python train.py --num_hidden_layers=9 --vocab_size=11091 --bias="all" --tie_word_embeddings=false --optimizer="adamw" --max_grad_norm=0.5
MLP neurons of a small language model. Each row is named by its layer, matrix (up: input weights) and neuron, and shows model dimensions 357-484. Each number is 128 + 32 x the weight over its row's rms, rounded and kept within 0 to 255. Numbers have three digits each.
A block is one neuron, or neurons of one layer that tend to fire together. After each block is what it responds to, as a language model described it from the Wikipedia text at the highest values.

L5.up172:133101110096112131091101083112153091162158152117124139129141100149097151163123123141183112117086096138188120141099135105132107158134164135130136127160113154129116134096195149103136122137084147163121109088170171130096186158150168120148122159067132119157154144099087085114158103063158109073132153179045120108141137150187133117116139141122073140154125049150187152054186150112090151111087
L5.up763:249137113069098154135108124131129097134110072055147155109136101128113104184114141156120128162110113149157116131106124119129090114181164144107135107091127110133103106064179169169126072107143140119112140094106121102107096134140181091070108144079146109159164144107108165088131109109143167087132122154127112087162112145144055112135165137163160170105155075141158176141107123100164142086116
Word-continuation fragments. Word pieces that finish a word begun by a short prefix, often a consonant cluster, as in br-ush, br-ake, fl-ash, soft-sp-oken, and a few words after tail or sound.

L5.up1100:141106094193140076136123048129106091106108225145121130158109110174144109090108101087146200092178125137183165105125160078107153135142135202133086079117068128073087134104120103071147120098168061137108094133155123152125109130139115095196199119171143145115158112135073170088116164093121204119110161089116125086069191095145070163092163152133087123145143109100138107126118150138158102098126
L5.up1845:137108080186061123107148087145112149102074139134137104117094108168138104140117107175111123093175123121125110124149114155114149123216172166160082125131120123096135150160058119111124132113200076141131152157130119089077146139130151112139145140178117118162125106118128077141116123149130166170094202075119095134099149107149109123068110171120084116119126100100115124129180115155130108109095
Date comma before year. The comma after the day number in US-style dates, just before the year, as in January 6, 1919 and July 28, 1964; occasionally other tokens.

L4.up222:136143105145126147113142148088105118088107172136133110153092111149107161137104168064105175132163131162134136088123182043158105089178191138112126176153157096191087098098190116137140136103168139083098117090121137141150113146129097160118108065054163110121136122167124084115172080124120172104119090105163081081133171098124058105099097144115177084115170077147153111100198146143107166077133
L4.up706:166154113125160121139102127146116114122139181117109115117102044168092166184134063157106143134124113155122118156117208076155139131171136174145086138148187100114122118083115151166140055122160153128119127161150122127116067152108127160094088083114145125117146116061157112124133173049152126103142097156167049092116088085146172178068109105104139164122161138171096070134111122067079068086084
L4.up1063:158126107134091170154141091117136116102130080122092155154105161153083128130130120078159133103086119136099142141127091154131110152140089122161035147152146167148158131116133077162118125119120120133124131119156113103131113123150062161117176128104144079113125111057098167095117130075157178087135129104127116113154148132130111114104111070155169120078134098200153124099129152115165134048094
L4.up1716:046166108107103143173145118134104138070154100115112089163063141159051144109096098108139175126091104125140149133127126078153155112129137136084154144190156155123118132117143161151148177110089087144157141106123135076118145131087079103143122103059138136145098109130128128143131160083157183125166143150146092105152151127135082155130096103070162151138120066168171105142077138121133133065091
Second word-piece fragments. Mid-word subword pieces right after a word's first one or two letters, mostly in foreign names such as Sh|v|arn, Z|v|ijezda, K|v|atarna, plus some English words (l|ath, kn|ew).

L2.up115:182127148120150123113181077112114120121129112085148138146111118183036146110142122103131135085136177130076139143093135099106143137212175163147175154117142108161107130041148135143101150088107124142148127109149105103101092157183104143091086134108195144105160132099132167103138107100173151083124148151105085057119139113083119154050088096134187162167164077168104156087115105144033139117100
L2.up182:118142099105101095158152119237145086156069199085187111142067076181129111154125114098120130149155108121108083164116124139160137129114145150069085142130158160120105144128134203139196130152106127192148106137159142137143164144090127158122110128106153161117142141087177156194133176109089131105104083101091163120132118130145146154092144134092152120102099083168144109120054112127180114078127
L2.up204:161149137113139122149107144097084177130143157063149222158144124137083148131145099130089150108119095188083064109106127093124175147079115156109074128103160132108197154129084142114107096086184138165158145125137087128112066142130054105098140119145184161046167097117164100155154126157124159127103129113089075112107153137229108159112213185111151194160099162117099128119112104132079114153093
L2.up642:148122135112072174106080117138081131065122101110058140114134128139136142161154130134157173173059145153092091132137115054073147133131150176096063171136202148118133149153155137141141168148144171173130106130092124128163095143094108172116159139103078092202140147140073163117160121088133179103113201091058148087100131155159139131082156105126161118152129091147148096092094168103132106172110
L2.up1061:160066097071148131144027101118121110085081097079146119091139123181084155120116119097138145108097115164120136123114133129072118118179143129189098085127126116150077113070122157118125176114120102118134138179097171087162116108119173157124074090043126068069073138134129136098122170092167099152135146143087074052114163132168139175132094142107206087089114147128156127145162133159138127158112
L2.up1300:157120118090089088126062141112107121114136103122168132165101145088090210148079115109140143090158127163104070113081099091128126145130165140133086166125136107176126125218138113153100097089122133122133141113119079148175137113162127135138082119098139112137136113103124167148157125127135111115095132123085112072074127160125107104118161141138147099141076083154178110117151122119131103139080
L2.up1364:110132115131152089101124120125204131116130128064150137133143099125077164147092142101134125123165064138096086215123161115095124161108161044116104128119138089126163147179117158201148220101158151170148153202094133174172110102083166100136111138068132122135133143059101074146105145105142104119128207089074112165138093174189153112067159135171122123132109144137210179106096141112123142182129
L2.up1738:126165136160196118064145139085132131140187150079157145171127132128039121149090072127091129063113128144105110141068143089071172158159135151144064144148185095126152157153071097109175108098122160205102105111052115144162153127182058115087152113044170103132121158100077114097140108128171120105120148029087082050131115123162125141112172167120114140145124162138173085095189178094104144132065
Mid-word continuation pieces. Second or middle sub-word pieces inside a word split after one or two letters, mostly names, e.g. Z-ach, Bach-ch-an, m-ish-aps, Wid-th.

L2.up141:158113126153112117117102207128134101165157208121137124101125123159102127116125193139198090167152153132111159092121120145118092167117134122136144104135117075160142144104114074080140172147116161171173133159133073148169158065123070108113158112150172128154102084069080107175123157137126102130152108127081143170107108131174139125182132144150084111168136150179079123180141145197155101171145
L2.up153:114144055143100143147108128132135149083145096082188131113101136201117095146082160109054128163173097084182132146141182132161115140071145120129123147140121100111078115126106099087129168135101175157104120095210095153121145132163134135109069112170132117147128094083147133097137182060183118130069156114129150153129151093146202162088112155159080141189133134180163121129162144112118137113111
L2.up449:170138183201156116105124147129109062133064132080186116086126088178125187090104176147189134217151125130137145156122145150136173106122092129116138162197124102150144146175122066083087142141079162121138136187134091147165176113161068108099096105139113179107172079116117084094119122117184082135184124101107158098136124181146137182182138109121068072190115129126137127103125135139150098125126
L2.up481:129121073155106117141032177107142141102108117100122120082045106116135115145062152108119103163131123116093134169104128137146110175077093125138095096101110093162113133146121091118159169140155174134160092139206095141169184085146089102123143086176119146113099082037100124124108142178156151145096119090070135128116048114165161119166113092176108147146111127157130087114095139140142038145127
L2.up1172:144115095097075128136100135127121126107106063078125159127126139115171165107058103181210127124173196162136104123141146174163195144073108148131131120057093077112060126220079068110170208178172120137146137127179154177174144159151084095131126136148147199181095066049134105158121079151140086120131087150091142107159109131095110138178167091140119136181117149097088103148105121167129116133148
L2.up1437:163112146099112118106142074129088149125106123135128120097157123142180103165020086174152110086182180154118194163120115145163123115075118130166157132099115108113082125176100101099118199101170152104167164157171143162145170152093145133106125110174146161161166065046177161155158151141157083117049170135118132156129140126100058175168161098188123195174078126076133088087071160102112111149163
L2.up1452:089157105129107165159087125157158121088117142143176172133125101142137101175111178186075123174197155160159105143114129178089082104145158127171094072171069142091132093133132047139117166133138139109123149128158141196101148115115135192126163101193118147102125095151144147189203128118144167101111164150156123088168115146094134128128086111108121148121156101129181117165130161112109103136050
L2.up1932:123112141122156174074087135153110135058150105114110102118109143084173064161076125111098152102128163167120180161101111111169105114115093119099108159127121077167091124106089114117154163110148132131143137141168098066100158105118133068142132098192124143075142055101079146144151130133190155088146154116065100168112077156082129146173097139178126145097098133100082107146096126077142087168156
"One" as pronoun. Mostly the word one used as a pronoun or numeral determiner, as in no one, this one, One of. Weaker on another, following, either, and scattered mid-word pieces in headings and names (M-ain, W-ild).

L4.up53:133121116185169165135091143137158136079127200165090151117170153140066123138114117049140092167101180157128146086148084133110176097192136154072104172144106117142144136147133173132110158157143139129151112117093140149091138139130143149162075093136119138064179110094199065160122120144105117116112148121172083152158209125082100091140086137063131181103145071100129127064102107165151107147150
L4.up171:126115121132141111153132140121098128096122163164114086110153133115157099103077142092158107181133153142132170101091116178083171159149116122076172123112168126171164142146187155137138149145138055173114139164127130105134140125135099153106109140106160170163141102154143123134144183137152081187176191112103160152094192140101101084154152111094149146092132107126093069161049154176100118149124
L4.up557:115083113172156185147132128150153169117100255143130084109114143142047112101119131041144100114151165141076161125190122109140158102168157193097222145146086115161164120127109169144147105104198150131126134139109155158080106151113095117169071083182150130110177145128133136151145117143163099105081120174117140171159157155128205138118083161089173107154159143136118193114096126087163115095143
L4.up662:111081180151169151163090037098100080074127192164131102132126080159125029105115098044138146105116141126141118090109106119117138123157157200126121142113129111155137121109085128151127139163129137104138129118117176155087149144140135156165111097136191109131173119086177077135102148148142112103101129126150098138180165166096103147092075159031094165082104095131138146099086149089154102153166
Date comma before year. The comma after the day number in US-style dates (e.g. June 2, 1969; May 1, 1812), with weak scattered hits on tennis set scores and table cells.